config = dict(
    activation='swiglu',
    seq_len=512,
    dataset='wikipedia_en',
)
MLP neurons of a small language model. Each row is named by its layer, matrix (gate and up: input weights) and neuron, and shows model dimensions 128-255. Each number is 500 + 25 x the weight over its row's rms, rounded and kept within 0 to 999. Numbers have three digits each. A neuron's up and down rows have the sign that makes its largest values positive.
Before each neuron's rows, "fires on" lists the tokens most often at its 100 highest values on Wikipedia text that the model never trained on.

fires on: ",", "."
L9.gate269:495427512570529546493495509507517504496483471466505505495484514522502543540515479521457531484458459502513470527514527532524522462463474495525472527476496477502504450466493485502501482501490483525495494453518491519480493478507463556503494506509512504492501506453479532522500478512463518473510490493521492525505472501508525490532488480493462508466481471474544500513494469511483506483474
L9.up269:485426482540506503513496519489482468486489535493473523492512537487494467508440537514516488506469465448485529524523549467486535526569518487500473505510514471529480488468466496546487570521493523484476495505506487505510483495511514494509495475496504490530470471489470473453510464528467503502511434514511497514517449506475514465530530531454495497507514509475489479526532461525505556472483

fires on: ",", "s", "%", "}"
L9.gate79:490470520523502552441492519537498484487479531510526511515513522506495469500469502503498497503456444528505512487505512524500557491518487513482509460451535507520443508507500541508533470452513517504494500458476522494508519504501510473500546523492513482537499477507489530469564510497472498492500514510512470514520505537514504487535517559525475539489534499501467491486513498499456463506505
L9.up79:490499502504484484451511523483483504506474515481509484522521465500485511543488491515511487498510486475485506540513460487488516511515541549531462472478474498478529490517505482509478520514514509505512481485533512510499480480501507455477532494470539514512433505524393526521516488548493499500515522534497537503506505486492506459536458509504459503523467486498477503464509499498512452545521

fires on: " \"", " with", " is", " was", " there"
L8.gate23:493496494521531492510493520546491491488505520516481480519493495511489476508533483501474523520485442498486509505512550514499486487500478506485441443524470503489514522470510541468558489549501510439493484519525516498530481491533524513577542475465448484501560464489513520507486469504512504469510508449481526466544524504524467507539480527513486521508535495502473482464513508485452535493492
L8.up23:498456519483512479461514494479460486506531469490507506527544505478534472528496515509494499480502501524502503482523475539498505523484521442497471502475495498453460518540524461484502472489468475484462516508526469503485519504485538506483512493517469498531466523515485474507512521488484494516468514495509479499489513517498460569534449515476483492474454486502462501507486498491537483542477

fires on: ".", "1"
L9.gate49:482437492520488519482505527537526467474493504485488531523511507540498492525521507549481477529479499503468535458506535484491482482487509495503541460496504519496527483518491481470496500469530533530502480503476517490495515519509529506524512480498529521544525475495549433501497501533506497508491525528432461511511493504492550509443500506498485469451507524497492483461528519512481487506516
L9.up49:491464475506519540534495500507514524476507501525489490492515501518453540503514496485520508467492569460478512440501556529459512520494504481491517490521502512507433516510482468544547546535523486495484475524502515464535467454502478482485492509506484530502505504493468530488490524541506515488518527536515478484520516526490550496487500463466500498481467533505549472490488547473498543501515

fires on: "-", " the", " 1", " |", " or", " a"
L8.gate179:532493550533488483525485507487518505461511493533489480506462485544462493450498522458492475495507502515488520507497538500548533565521538500482471469490475507483499500463534502477519485486495560511474491525453494505529512485480508517495526455501511483544450463506499499458517525504523494525490502524502511497474511473477501523525475499467478505501480468542531480518546483466462495489474
L8.up179:481462513529500546477496462500500516462504512510506504504486505531487556533491497487473550519508471514500520485521496538485460504490510514531490487455510500458507513479490523528530499490493491461467493530489525496495528485510525474493544470484501547487548479512481500500511482487492479482526454487496456463501498528541505537523478503449473482501489504498475493473456530464495501521489

fires on: ".", "R"
L9.gate573:528483467475536549501489457533481523483548481495425534486498507531501498509500463508494554510512453499481494488562510524500525539489494441513470520538509495533527513540495523498504506479541480496482518538504493490512484483483501510504505479521503477528516512565493503498514461531490495519446488493462452555512493534504515474451538532462520483467489506464510464502488509492503501479513
L9.up573:499498517515516493484505520505488500502572498520445519475501492514534490488512501470500503538502494464493527495503547474499518495503488516488517463499497526502502508497492454537452523488492506550494517497483491537506492450491459490497464483498465526498543490496507519534499498481528524507420511476497499513481519517515538520496525486508526509527476522529489508517485516466503531508453

fires on: "do", "co", "c", "ss", "rag", "mo"
L3.gate153:501472451526486531466496512542521492508508527533572477501544447519473474515515520516468487507529548530531494514517501496522468493495517498499467496519512502525482530496484518544515513478508505485502522462464526513485537477483498516474542506503490511484479523474500475460467510455517515445512471520495448555553513525527483498492527521523541540483519531492497528474481548476534486486523
L3.up153:495505499484496522501498543500538506498501529552496490502469508542517510509528535542488488471567532533505506499513481537502494556471470497516450502498504536504517507508510470552516512558536473577506517534452485459498480512469515515505489444511531488511465455514492569514511488473487472505444520525508501481457491505513488489494480489531479488499518504497493520498502502474514496505494

fires on: "\n\n", ",", "\n"
L6.gate431:517475512512505508499482478526486501485518485481484501489511499479466553484517541528460486472433522469533476511526520482486498539498468516458476483533537531512500475512481526434509550543543509502494526482550500489498488482473551538497472456515500506491524475504517520502578503517501522478488498526487514489501523494501549514550490496518476499507470530490449492501498523495483440480529
L6.up431:529518458516524503467508543466514523509488486468497493526497469494492475533505501521496494458488513481539461517492535519488486512544503519517479459497513492508514487495461530481520529491522464470496514463524500476502472489502542503480461521482465505505500481457506516462547531467514491530481487523497496542537511481531507510509493494507534488501511516456497472496494508553453509500529

fires on: "M", "ti", " am", "(", " Ref", "C"
L9.gate417:511488543482492507515493493513481463503482498495447490438525471506501547512484498529489498469528495529463528526506521545480498465506475467503518501480478497462499505505476518503505549514523527461486513508501466493501530477523506512532493490507475526506506504503496498504483470528508511441504507522521408502461523510477536518462480497488510511469502461460504509513477507527450521529501
L9.up417:494495522487518513497496506454516513447513510485462504498523483478500546464490536530489505447522521460511510453461506505496499467495489504506557459499521483511492505498525467535490456479482477463542524481539468502524483489501520523525537459504454533502529499471465505508492462544489492495537468517454496473509521504487507558494527528494469496499487555510510527520502541512492501477539

fires on: ".", ",", " from", " ("
L6.gate478:451529522516532481517496549521504435524582548463461502486481504506513528528482544529505495516486481508479502522498493522490536508477511487539514549495481512463492494497499495453462495455518505527496525460576461549494502503502519510528442501518465525532466489465505524521476510505536524498450534518526502501507490465518516516486516501522479498497526526503480532490533509524528485524494
L6.up478:487481501500532503523498569522469506504493529460478483491484483559490477528474469509467495506507515489469513471488505477511496512453504536486516475537504507489480498505528507519504547528471524526485522515523502503492504488500514499489481501519500488501521491517484488537499413501508492471490455534501463506483521511542503528483467488522499518501494500494546507497505528489462507484510

fires on: " made", " making", " make", " was", " took", " is"
L8.gate154:513508507464528549525490513486480486529578504464509472503502513513484523457505497520533481489553510496498514521552519503526463538481479477518529493487475470489539507498475471531516502498532507499520517474521530509513490500527518485511508526506486470500525510484484429471477456537492471527494513487493576527550506498509489487510492534509510482452484503496474487508497494513470504484514
L8.up154:514486528449537507497500504457470511515482520515508498522505515501544524488503497499541475498543488495499513489540429474462491524515473538486489512494492517482516527508514490501483504536539489477502516462456516499511523468520495464514493536490490436525466489458474480524490514526447455514496519500505568520528501506472449528583512510490476428441501491445452486491505513500503461511483

fires on: "n", "an", "ry", "al", "ic", "er"
L3.gate458:514474481482528502475494516494524461515483493491512482492492490518513536515517500521491503456537490500502492491515449514499523483555499478434580510508471518527496558517535484539480489526476517466490453489480474498533544478524520481494518474534506520478484515473507468546525534455514510496536517517516497505477523488528503482562496495498494505484482477511529516500501444506475538482470
L3.up458:477504508519511526472503492523522526494510503524465513425527471516520491467472478468486489492514511520488537525517548523490514525484509492522500482509486524483488527549503502486502516518556448484510534504474510493504507497468468501514550510498496504489542536519477474470514512486496500478539469502546504538506452509478543474526489498522555530526492481491477522513503502501496508504486

fires on: " the", "|", "-", "s", " a"
L8.gate93:520481478550501571478501549483481463489507455514509453517523501485486509522535467483481489496485521473491518533499487520510514536470473492525507498480523522514497532506489533488509506493515516509496508502454464504469496526516514519494506532515466473495511446478486483459516525476480543505483455500518497509525457527529497525497482505500510551469474478494474493525512480535492552508499
L8.up93:513537535536479487526504520488499493530519515551484447507454478509529488514505480503451484490465514493486515510517471493495519509493505480555496470507516508489484497551496469518537511495468530467505497509458492511510471504527515523506501503514475437504536522483535490488538507524485496530506444491505472500502470470520531483490502478493497537488486468476527533519504460513509509490503

fires on: " to", " would", " To", "To", " and"
L9.gate524:471529500525459527494491527484519509436508525490516494484515488469501486509534488489463468470510476467498530530512498502492538491493500488498544477523493467509482468527493473463541464470494508483509522539510481505524491505513477474455517547489508497500465496496454485532520473475507545498499472496504508492474487499536475496435477507511509463551506496533553473519485454511480482526516
L9.up524:465477540528487486507499503426518491495479536492494450486480488496476559529517501486522498488512501516518510484553498507472499543485513494496491452464483466494519494538504512522457538541439506513496495480520482510485473540448489550490544511513526501505500490522520479509501531459467495492521545544502465470530515501497497515500504490480473468477489510537523488494487507497490445513452

fires on: "-", " in", " and"
L9.gate304:545492504475454520526493532486494502513534512493516525533482455509481510475494506492516505481460488491478525502545514491502508489486500533497534508531452491504502530552487456490482457517531544471501515514473474500550513486504465491506483505532492481472499504475523515470488488546501519510504525514505503502538488498478478539451484470468533477511494466496502503469509495463487503494490
L9.up304:466523508502475521484497532499493523493514485488521535489509519485500504470501489479452527482509518536521506501508499461484531522515489479480466501473513518438458486530440513520471542503494463536500491489502516560555499488496483515494496506504497507488507503510548532506464520523517479488504491465496489508527522525509516509496531536568516514484488513477510497482489510471525551500525

fires on: " |", "–", "\n\n", "R", "-", " to"
L6.gate358:502513497492538502528491523461485481491502522553461508493486527527494482506496510523466511507492494478468502491473495456493488470496472471491473472475511480486493493514508530497467542487480497522473498494495529496534497480528482524477524533486544556540495499498518512494476534483497488471543421489472523525522453490552505514512468531514501507482490443478486527500559521453432533529518
L6.up358:493496489545509520518500485503481531496480470542470461467495473569478482513451519489517511492541480499530474473522497498469493495507514558501510472468504509498552565516485500550507495517480491479475498484473494547491511482499484491510519485515526527490485455464499530480468505465491458494480492543522468511550473534494501567483457505475550485498522496495496486494533545442481521495480

fires on: " A", " (", "A", " at", " Al", " from"
L8.gate383:497529498467506461511490517514492517487513537535525500505496475515523516490443481477485514468476509500489468525517542521527525488504501490500545468524535511496528551552474461508481513485529499526496458491514433524505505502576497500500534496517491502485502508470518478530488511549517517461493523474516497502522485502521483496447498468503501515547520521494488476465475484530505486523533
L8.up383:481533476479500525497500523493455508497479495514481494530559509529521502517497495446489547552471497531488553457505504512499476546505543523525491474493510489488502533476486517482519485541480475547504520481518491520497492491487491486524560544463532521503480425506481492541487555491432486527510484521507491502496497492539454527466452493495510497512506488477496533530503513482481471518498

fires on: ".", "n", "SA", "al", " King"
L6.gate391:488496503503497503443490482511534479521500475495462521488537476518496514500508549539473526506550511516512495502473510507497519485505542506481494523510482529464473514558490515502496539558531533494468472488496475501479533512524461522513533497529516524525515506510522490529522526483490494548477472489563525523470472530485494528505488514482571504482552477495516487495491511435471499503518
L6.up391:505519481490495468467505464484532512514486506506492495449550501542483512503504509507520580471519480517505499507557533523514524494492533489520497481500481502484461513510483505547523527491468485511506518472482483490481484533512453461519553456502469472505502483487468471478492429530504496504499501505488506500443487522491542508518451479441484523528520493508463495519503472525463485495447

fires on: "."
L2.gate566:497470463546500511479492467491482457506477528466528496527506509507476511483514506514499520514521495499504514522526555510526513509517519538521478550556515493464487496502478513497487453524496550552508472506475481491532495511467526516473480451528526530530548457531499506498543487505444506478513482549524476538470515497469491490537491504488517549510492527463495478490553530528499495476538
L2.up566:502454487529518540515504481515515477516488492470489540453488518499432505503507456507518480429522468464522534486481503553492515490512478512488498514487487519478536533495508513513530472489506531516507502490494500458532522491493548509500474505507525511459516448551526508509535476471475518442556474500492476514532560509499468498519504497485512540485510517483502502502482512539466468457502

fires on: "\n", " 1", "9"
L6.gate58:525485519507492504535483537567569499481486494480476460508504529502478483502535525500481512512533494473522518501519494512498521470502524496480511463512532504518479469506472531505500497463498489447487510532459480480538473499531514507530501538516447481502481499496514539493514458511536482513500447552523469480550485511470514489519523474488465470537493457498541493498552458502516493480507
L6.up58:505513472474491482522500568491546539488469511465474503476483518506559507495531486478470484500522497479498478524542509528466514500520536498485506447487507466482499478501471482513496482490538470475511479533480464510508502454530455454545532551491489523478505516493497540501508479524551514493541457491475520504542509515499443477473523482447492494526546478503537493464479520462519467476505

fires on: "ry", "is", "ify", "ight", "ied"
L2.gate267:505449536511498523470495494536523517532516488492498529462499511488502493482506494495538486502523482515477471559506459477476509485517451518528485510523478512501466478478515473480473504488498514542514501503402493521503493530547524491543508505523443494509496482499502488540528511462513529487492518553475508512498498542472494470505476525532556495508499489510486501487476495534504522511522
L2.up267:507509450479529476464499479502476492492496506518505479487512467480480452484469474480507524482531486511497476520489518460487467522500518518489516483470531499514505462508507483485450504529503516514506534521499503500496473530496493529522520509450521502482486453518487527495513563532529474494494468516479453521548487520520534519532455483484472497496494483533508539484482452506472503515477

fires on: " as", " was", " is", " p", " be"
L9.gate513:487494523487535510523492519491476498497524510502535469473493521534472518546488492507451482524494460514485537505504521496473467487510464513500507490520478484528489467505480502511544470566530520504509557449520480524512483509533495465519483488484510481477541420486491503510491472453500510495495495530504505527477477528514535529515484511557510540489492474506481499477485459507482483551478
L9.up513:528530492508510457509502481494492481488533510454449499498517463522544487518518528507458491481508492487487501536533497484502471491500461485498512523498537500534510513491502471455460468470519453526482493499514533495476464471537509517517495522500454512502483506506482489500515492477506491562513516530534481482472483552501488513495480500529489508523528467516481512498471520518455490486520

fires on: "\n\n", "\n"
L6.gate76:544497478511516521489489471500535518514481465459486557471463474546516522508480473490452489536502476501545483485505519517541512511528485509480470477494548543540474500490461525475513499512489492481494522475494481480517506521486494499514493478493491469507493490506545474464503495522493507493469458488485463512546486531523537535492535509536506521538518499502514511506521497517436484477514
L6.up76:512498481462502533484505495469516498512481473479475511517485515481467503492513511501466529530493495469549471497526516532495537537513479480511490482506532479511494501565505498524541519542470454489483458493503489483486525503502505462466487472515502522513536500483461485481486488506491507493518452495509469524509527537544510498495484478513466528523484514483485496545482529532462507479532

fires on: " was", " directed", "ed", " were", " is", " been"
L8.gate190:506485547479509500527488459490456527513489546529500507516531447462508500542485480500511523500493453500523501485517522491495502492509489531532534488493501449454524519472492536484517473474498544487517526474512427501527490518500466513525523516519490531497568477476463514521501459493493477481463536503491506505447449509529491499477513491515521530467508447486485533510502535523506505512494
L8.up190:519480508477548502512496466510561450471506553520506489532511488523499510498505501496508495549496450484504514503472508537531467486519501499524538539519526479515496518523507481522494457508464498508495526471464460440498494523517511429537500482514479488484552519435461519477469521491453464511528498515499477505473524509541522476486476541486488477526513459525484483552501505483476476534488

fires on: ",", ":", "'"
L6.gate119:487494499465540503474488454527478496524535545499482467477506537503468466519528506528512505517490494531514508505499488519493506461525499522555478527518472478509500479506526499541498520505506500527550501496500490536490474490537502492493551491460534458516469498508457530470483498500487467483530485470460495495510456487473485497525533503508478489485514468527471505499489517490499507487476
L6.up119:497501519487529509493498436481531486522516537534503544483486517491534553495487509549489477504488512444501463500540517496501496463481504522511531502510562498514477502482482502480488447527540459479497478488466464525478519439553517515488479462502495519479509488516462510477517507469519546452501467483540500479516479506474516522513526549525560499541473535442499513527503532507531475475559

fires on: ".", " 1", "ee", "-", "xi"
L9.gate270:481506505553493501491475477517543490478488493487490491539506513507490511493475534500494513498495459491513474480526513473513499477507516447476487473499509555505467526505498524501545491508478501512474509495530503498543536488544509481495459493452477487489488485490566531501543466518521546522430511509508510468504533504467499469484500484480520528494480461471535497467484476492481478475484
L9.up270:525511499491505524519501522503467514540529531488465500523511452517531478470495555513510509498487474517515471498492502489507490497475516523503521507496505505510552456454492477493506492522520507512467489485551539506482464493473423433519454469485486520504485518515496498480520500512539480461499504512504547411464512473496521481486464479443474471491500472468504499463471527490502500458510

fires on: "-", ",", "/"
L9.gate197:510534482533495479479485478482538549492540473494504481511515496478498481537531516481480502478486462513486552481531528464452514523481529526439441479503508518531490473464485527452497472466457551487541520489510516531525513490535473475498483497503484508499517465493478558518505486518551526518507486477472517488507527514483487557496536554478450539499489512512498510450483475461492506481527
L9.up197:477478513472526529457496475488518501517567533477482466511515474529468501494522515549542512493540523524523512525510478465509514478505486462528493502497505521521511560537522500495529473517477458515507521507510525511482518490526520539534482512518482508499507464534474521483539482501491444495505508477506515488484458532481489472531514466503461454523494440496514491473484552479519536533537

fires on: "y", "a", "o", "k", "ka", "in"
L3.gate0:477530522478528512459495500473520461471514493472501472457517503516528482482485520510520514557504508507455484491516508491518495544477489480514522508461518549489489434488499508482483462487539519503503517512503499540480556480499536565479501516518514465510469528515425465460550479548456501506520501511495486480532475512517505513530500502556468479484511487477531477491501551538515500464532
L3.up0:491486473522490534485498520539486506498502494558501539510521486482511527489508443455476521507443559497506494526534504488524500485479502457471472475503477500459508465472497523492480498514486468493477504506536489541459485506514526507501468480489535495500463475501478500498497504508516501556503443495492465486507504530472500535512545506506502494485497544500457481490521537545483538546509

fires on: " |", "|", " by", "ed", " their", " the"
L8.gate356:462461519521505532473493504518510491514524455520468510482532525487486494500498520505469513458468461506470512498498524561522526491559504536510537462498477518484427532516530477502497511536480514457499522501447513496538504512525491504505502470534505479516488451506490475525472470506509527475463496536483473512477486531507522500496480516489496479513482457497557448524501461501508497499498
L8.up356:502507525498466514513506463540480515483463498517492489475515505523509485472496520471451489495492525494521496453481494538500511491475517504489536501502515498481497453473535499491542418483491488435505481537445492479507541499511494505529475504521498467513524477517507472487497499449502500519509497546499474489494510493516495522486519513501495483518469458531506476525521469505481538510482

fires on: ",", " either", " between", " from"
L9.gate494:461484493523501479472489511506504475487548461501511511487513533482480504532505519535469518506479458553473522485485473514527498464494492488509510488503500523464486489499508481516499524490486478515510486446521500483538501541521527511499535518470533506487454479503507502476517519477488487520502496560463539512461471517548499503510508549491528485481486516462481506483517483527546466495514
L9.up494:542552491518510504471510504494510508473496470509429474524481521484510511481492530475467499486485557491512543535501481517528488469526510510481487464527455509522481530488549498513496517521558536461498495512507487518465511521485496526508481447519523492535528490451517490519512511504528553468500493468510521498524529456514471487485488500459483521508506521450446480501533496454496490483455

fires on: "-", ":", " under"
L6.gate416:475521492549522540479491505489479496475516474513560458521508503532510462511542450497529539504489503529492511496509524510490501514516514505514473517494515512515478518491489541499507462502476487507556456472460448526496506515528526485505539549487513483495479499516455463511493471488512534499529501478510537538506531500536517503506497492529502501484490511502501515510489468503533472547474
L6.up416:502499510519490516486496454525529456470497524498495532531560498515495498518491479511561485540528535486506482505529525500516501535517534500487494488504490491533528484491498505514465455467524478494474492488461474464508525447496502464463463509558494505497509500523499522483490480529505464522511522483539519489461494506448509481497520478520499514463490499488521523512543503476503538519464

fires on: " and", ",", " or", " |"
L8.gate15:507514555506528531506487476544484485526517514470463507494478482484492442540527491489494470542472468502451505489471512526515515544526529468513480472489486515499498452533454536514477525495503529496487493474488475488500497491506504503462501456486498525513501499495501471506497509486482484485474510475488483460496513483537480491529509532487528499478490500539549544507484525491521526489483
L8.up15:506509542521473498508500482547523554517480516477490473493485524506540482540421537482508498486503486488458510492487486538486539498496521530511490525499480489481514494497497458493502450460443501496481460500497501527470485498463483464510526455468493499512535463491513520546502518445545534454498487450497435507484527495492475504520505531504533507468503506474448512509501506496535501524458

fires on: "or", "is", "as", "us", "er", "r"
L2.gate38:497500485553517511485495553493509457478524448450500494502516484497501525532488461503533534473491526475509514476496525457473460528478526560500481519509449498519522495491512479545498462522526520527495461474477500510561516464528486489537482497496501480571534454504522548483520483517486503461555486507528541491545501483505504491535503500508499515503495487494474490476513586470473492510502
L2.up38:491485517509519500508501531521512574546499460463528503509502459498507498465489489537493476516484489527513494514462475545478466482511524505496487505464463491473477495535520430497550504503497487503505498487538549479504515474504462538503487439542479473465485500499525461475509523505504539516484487525523495555488500554441477512476513504506515494531503499482498503473464516485503516495519

fires on: ":", ","
L9.gate175:457473461562492516447480495498500517463507507512475506504466497561461484530479516513541476501474438515503478510502519511498495508551487502508532523475483483505480509490518516461505483525501527520533519470500497505504521490552546495450536490501520476580481440502504544474509488532481512503512469495486476524494512472485469503511491458481502535496523448510523527481464516556473483489476
L9.up175:505472503489454514478501499475529478473479507480482525501533519516514510456542531507509534470486467475532530471504491491527531486526485509470527466481493477515507489482468493508522484493528479489495504517500494494488487502513514486484515497515511493518489508533489531476498494532467500528517502484441485451481467461492479515535495526493507509495434537499425532564529529511508536485495

fires on: "-", "–", " to"
L9.gate510:532544525549491505472483525502482512436484487490464527497486477501503447504515506491496519444480510469517502477521497519515513510526526521499489519542549450495512560535489497462525486489495520499515512463497482519507522518529509502476484521525480472528491476499481521493483479514523530495493478536514534509520521499471522520512520441474471479464500450521469512494493474445543455502538
L9.up510:477463526555487523495500506505529497501481464471498503479485472563466497496495513481532517472508526506522503519487531470486511560514489559492502467515478508546550509504469473500486480488485511523456517511523474529520498489455500519502477476474525524457528507516490502469536508527487447455529505517460472508526489495512487526541512490592466506500491506548549481508530493439516525475470

fires on: " was", " is", " were", " of", "m"
L9.gate259:512461494506467496529493477532514495485533515485476511491466505505506533541503472579462508505510495516510492498475521505486462490535481512486524484500522527499510491469483506522566500515543497515512495482567537484485526471517503466490483512546513518511537520532517478552509486536521527515458548475494451512495455516492499496453488516497520504509467478499502485486506482493463489513529
L9.up259:479471478461516470459494490495448508485538483520504498522476509481479499488492477553497498541498493501463558553473488496481517527500465519504482552484525493484510512527542468514522496475536544482519480495469547477495496484518502482480473526510507483512433497540476493518523520496445493541511532507487456488477434502476500462461508496514490524530520485516520521538489496512562518516498

fires on: "al", "er", "r", ":", "air"
L2.gate507:507491532516509529464493496549491490544544464451479503455497488482498524511524472505522504504492480514451496472502478463506487492496495483508503523546513548512487545467512474523486491471471498512546466481515481498534521483503541472522521504494550483514537500516512504483474477520526444475501495565504531530492527524548498477474483497474469521522507462536529482464467517445479503475522
L2.up507:522470503472509523499500537527473491523506453499493494562460492511464471504478548538460461519504491482517503507498478492436500519457510501510453463491505447509511513514524485511573530491513502521510503519545495498500498513526462506481522514493482529499510461527469512474496511482460522492500523474482501539519508499492501518510518501470503510531479496472499490508533502459522476514487

fires on: " |", "|", " −", "-", ",", "%"
L9.gate495:508481504494481476527482486479505529479504501518498539460509485481478547484492507485523504473492526467497483503492532517516524481471483520474562528515470490489481513545474483450482518480539526510536522501541499504504488478503475469497463504524494475552503488480488464510514529577508545479470481502516457516492503530503512537560496477524428491473506537518489513473478496514530466497532
L9.up495:491469542494522494492499490517515483490460528442502498437480475503494485510498534516510482481550498489488506497510515513473496506524512493447507463489482500475529495471541493516474502482503476487487499481511473508482460508538523498479507533509512507503537476484473531472513520535498501474494469485488488504474516476500485512523483525462494503510508571542510494516512503496487456496449

fires on: "."
L9.gate234:525494509509529511444491496509517528508554482516461508494479516500492536501554529488468572482536530511490483463510499491556537504454511510504518499507487520516512500522495482458509519480507492516473516486473484477510484448484471450511534464479487486507500503459504494501499470505472530512489490553492504533502503487486529498488447507514508515469478490466517473467510500497520500517530
L9.up234:529422491499543505487505508486490484489514484490507486490523487496438498537491494501501436501466498463493544488497519488499481479518491507468481499455484463522508527501493500554539546500477511510490484504498505534529479479499521491494505566497482486537508501508533506531545475504468485509505512510517483565493530500493519503479530439475512524502484551489506453480541501501481533460509

fires on: "s", " ra", " the", " and", "'"
L8.gate217:505459489533539524515486526493519489470493483483481513510475520512518506498508497478463486471511513505459489477528470552462506526486460507498503482517497526503488505486526493500504488536529493487453508525512485495503474506528504518515489519530493498537503491458490507502505492496526496483466465510521476511478493530506503497465513462482489525499472495488475490530509532488540513491508
L8.up217:499592530453494535522518524487558513474492521470460537535482541515503478477509506476497522528503486465504483507466494462464478521497535487526501456496495528510513453514478483517483511495532491514519488514486492500501468493495497479487457467486498482447546474488512489503517498535507549465464475541494473476456492541504436491503567500447495505476471537502450559456500480464512561467511

fires on: ",", " is", " 1", " –"
L6.gate194:520505519476485517513493516448500455536490519541511551481526514524510479532477494520460510491496498508477511461520484506532512466505441495481519485513422528505493500517506480498497468502483503483519468483499485455526495487509542493508510477503468519491506511481487523511552477469519514494485504528492476459553513512519502474519483533473445463536487520444487514531465540555496523482521
L6.up194:492536499515472514488501482484479521515438451517510521536513495488532495521505560525512559512553512551503512527498507469507518475488504461547477503524516522543561500527494518496495479506496481465451488506471520493518493496498478487501484513491540503509480481469533537515513538492449496497464547494480489498479525512486484508459476495451513481506501452493499470488467491533514449462541

fires on: "S", "Z", "M", "E", "C"
L2.gate10:494519497450532510467491472492516510497533517512509535441520522515506514498499555505455497525523473533464514524512521535482522507481467480495472521465528514511527501524499458520530502506487526499467465502452490527500466478525512514541529498500503457526510480517509471504497500505498440532460560511525470511438457492496514523498470527501472473458503535471504501501489503510526501511537
L2.up10:529496546483498510463497536466455535506515511483517499485509502526509521503507512453482548463513501507503518504503538476517551522463537491494520461523524514485529470499463524447452516500484503532492499513519498531509502465454451483499547518506487532494526497477444475522505503506475497504494506497475527515490474501504511543522496479509498528524493530483531472490503518474465518491513

fires on: ".", " II"
L8.gate153:536452503536548513492489495509542511554486470505461514482475491499491486522501510545480483472502498497481505490506494508523547510501507523462467483479466505510547467474476515513527541507495543540516510493513483467524522494471547487518499474451461519530487452474487505537471507499520492526470505506477491502502523493517520501493475517506504491474505486431477504508505528520466461449518
L8.up153:501496478473471490492509483545477493518462483453516487502485495512500525517519446498481489462537484483527504568480543498443472508507474494510492522498494505477457508519471484540500546520457530501486490510502541529515543519478544554512502503493484515545484519477533524513535506495506486463553490532466534494480548508545483525470501473501513531540467524462516476515494504512510525480521

fires on: " is", " was", " can"
L6.gate294:491485515486492546458493507557474509521514508477530509493506470513502531456508473496485475516487472455481500479543552482469495481478474500520494491510489508493503495499527519501479479490458485455503571450529490486525477514527506494538498526472474479512494497483472467528504519495494485503534513509515492526533462506545512510500515552487490481530530517491485496455474529517537547503509
L6.up294:528489546478502507482493497525477514461466455543484534506479489527511507523497547506499476484519498480516490493485460527494494463480448512513473494502502529546518552512521524467522527564503484500481535513503466518479484487511535461509529531513513558510494504502486503504554472504467507517494511489503494497450504540472475515522507425491532493535512517498526499506501519525489495452486

fires on: "log", "-", "og", "rap", " all", "za"
L9.gate371:478499500506494499511488453500522489495493517467477526500480498485477536518458509495537462529490522505519490478474485477522507502556485495490482476501492485485506536521506510514503486520483532521530484488521452469511538483537520476512519488523513493510550522487509497494483474535521502489483485480462525456472566498507518552476544483500471572497520507463492530498491488469492509508509
L9.up371:503505514493500536514500531487512493474479524477497469528470522450468468515498484485477490550470466519492468478511528525520439500480477538508536517527476453498473470488479479489491499468521506497504495506489458518498522531511532514505519547500477498495496499468533504507531506488489501477497479529515453495493484553535507534479480514483485490485520482491564553488548511486492431521517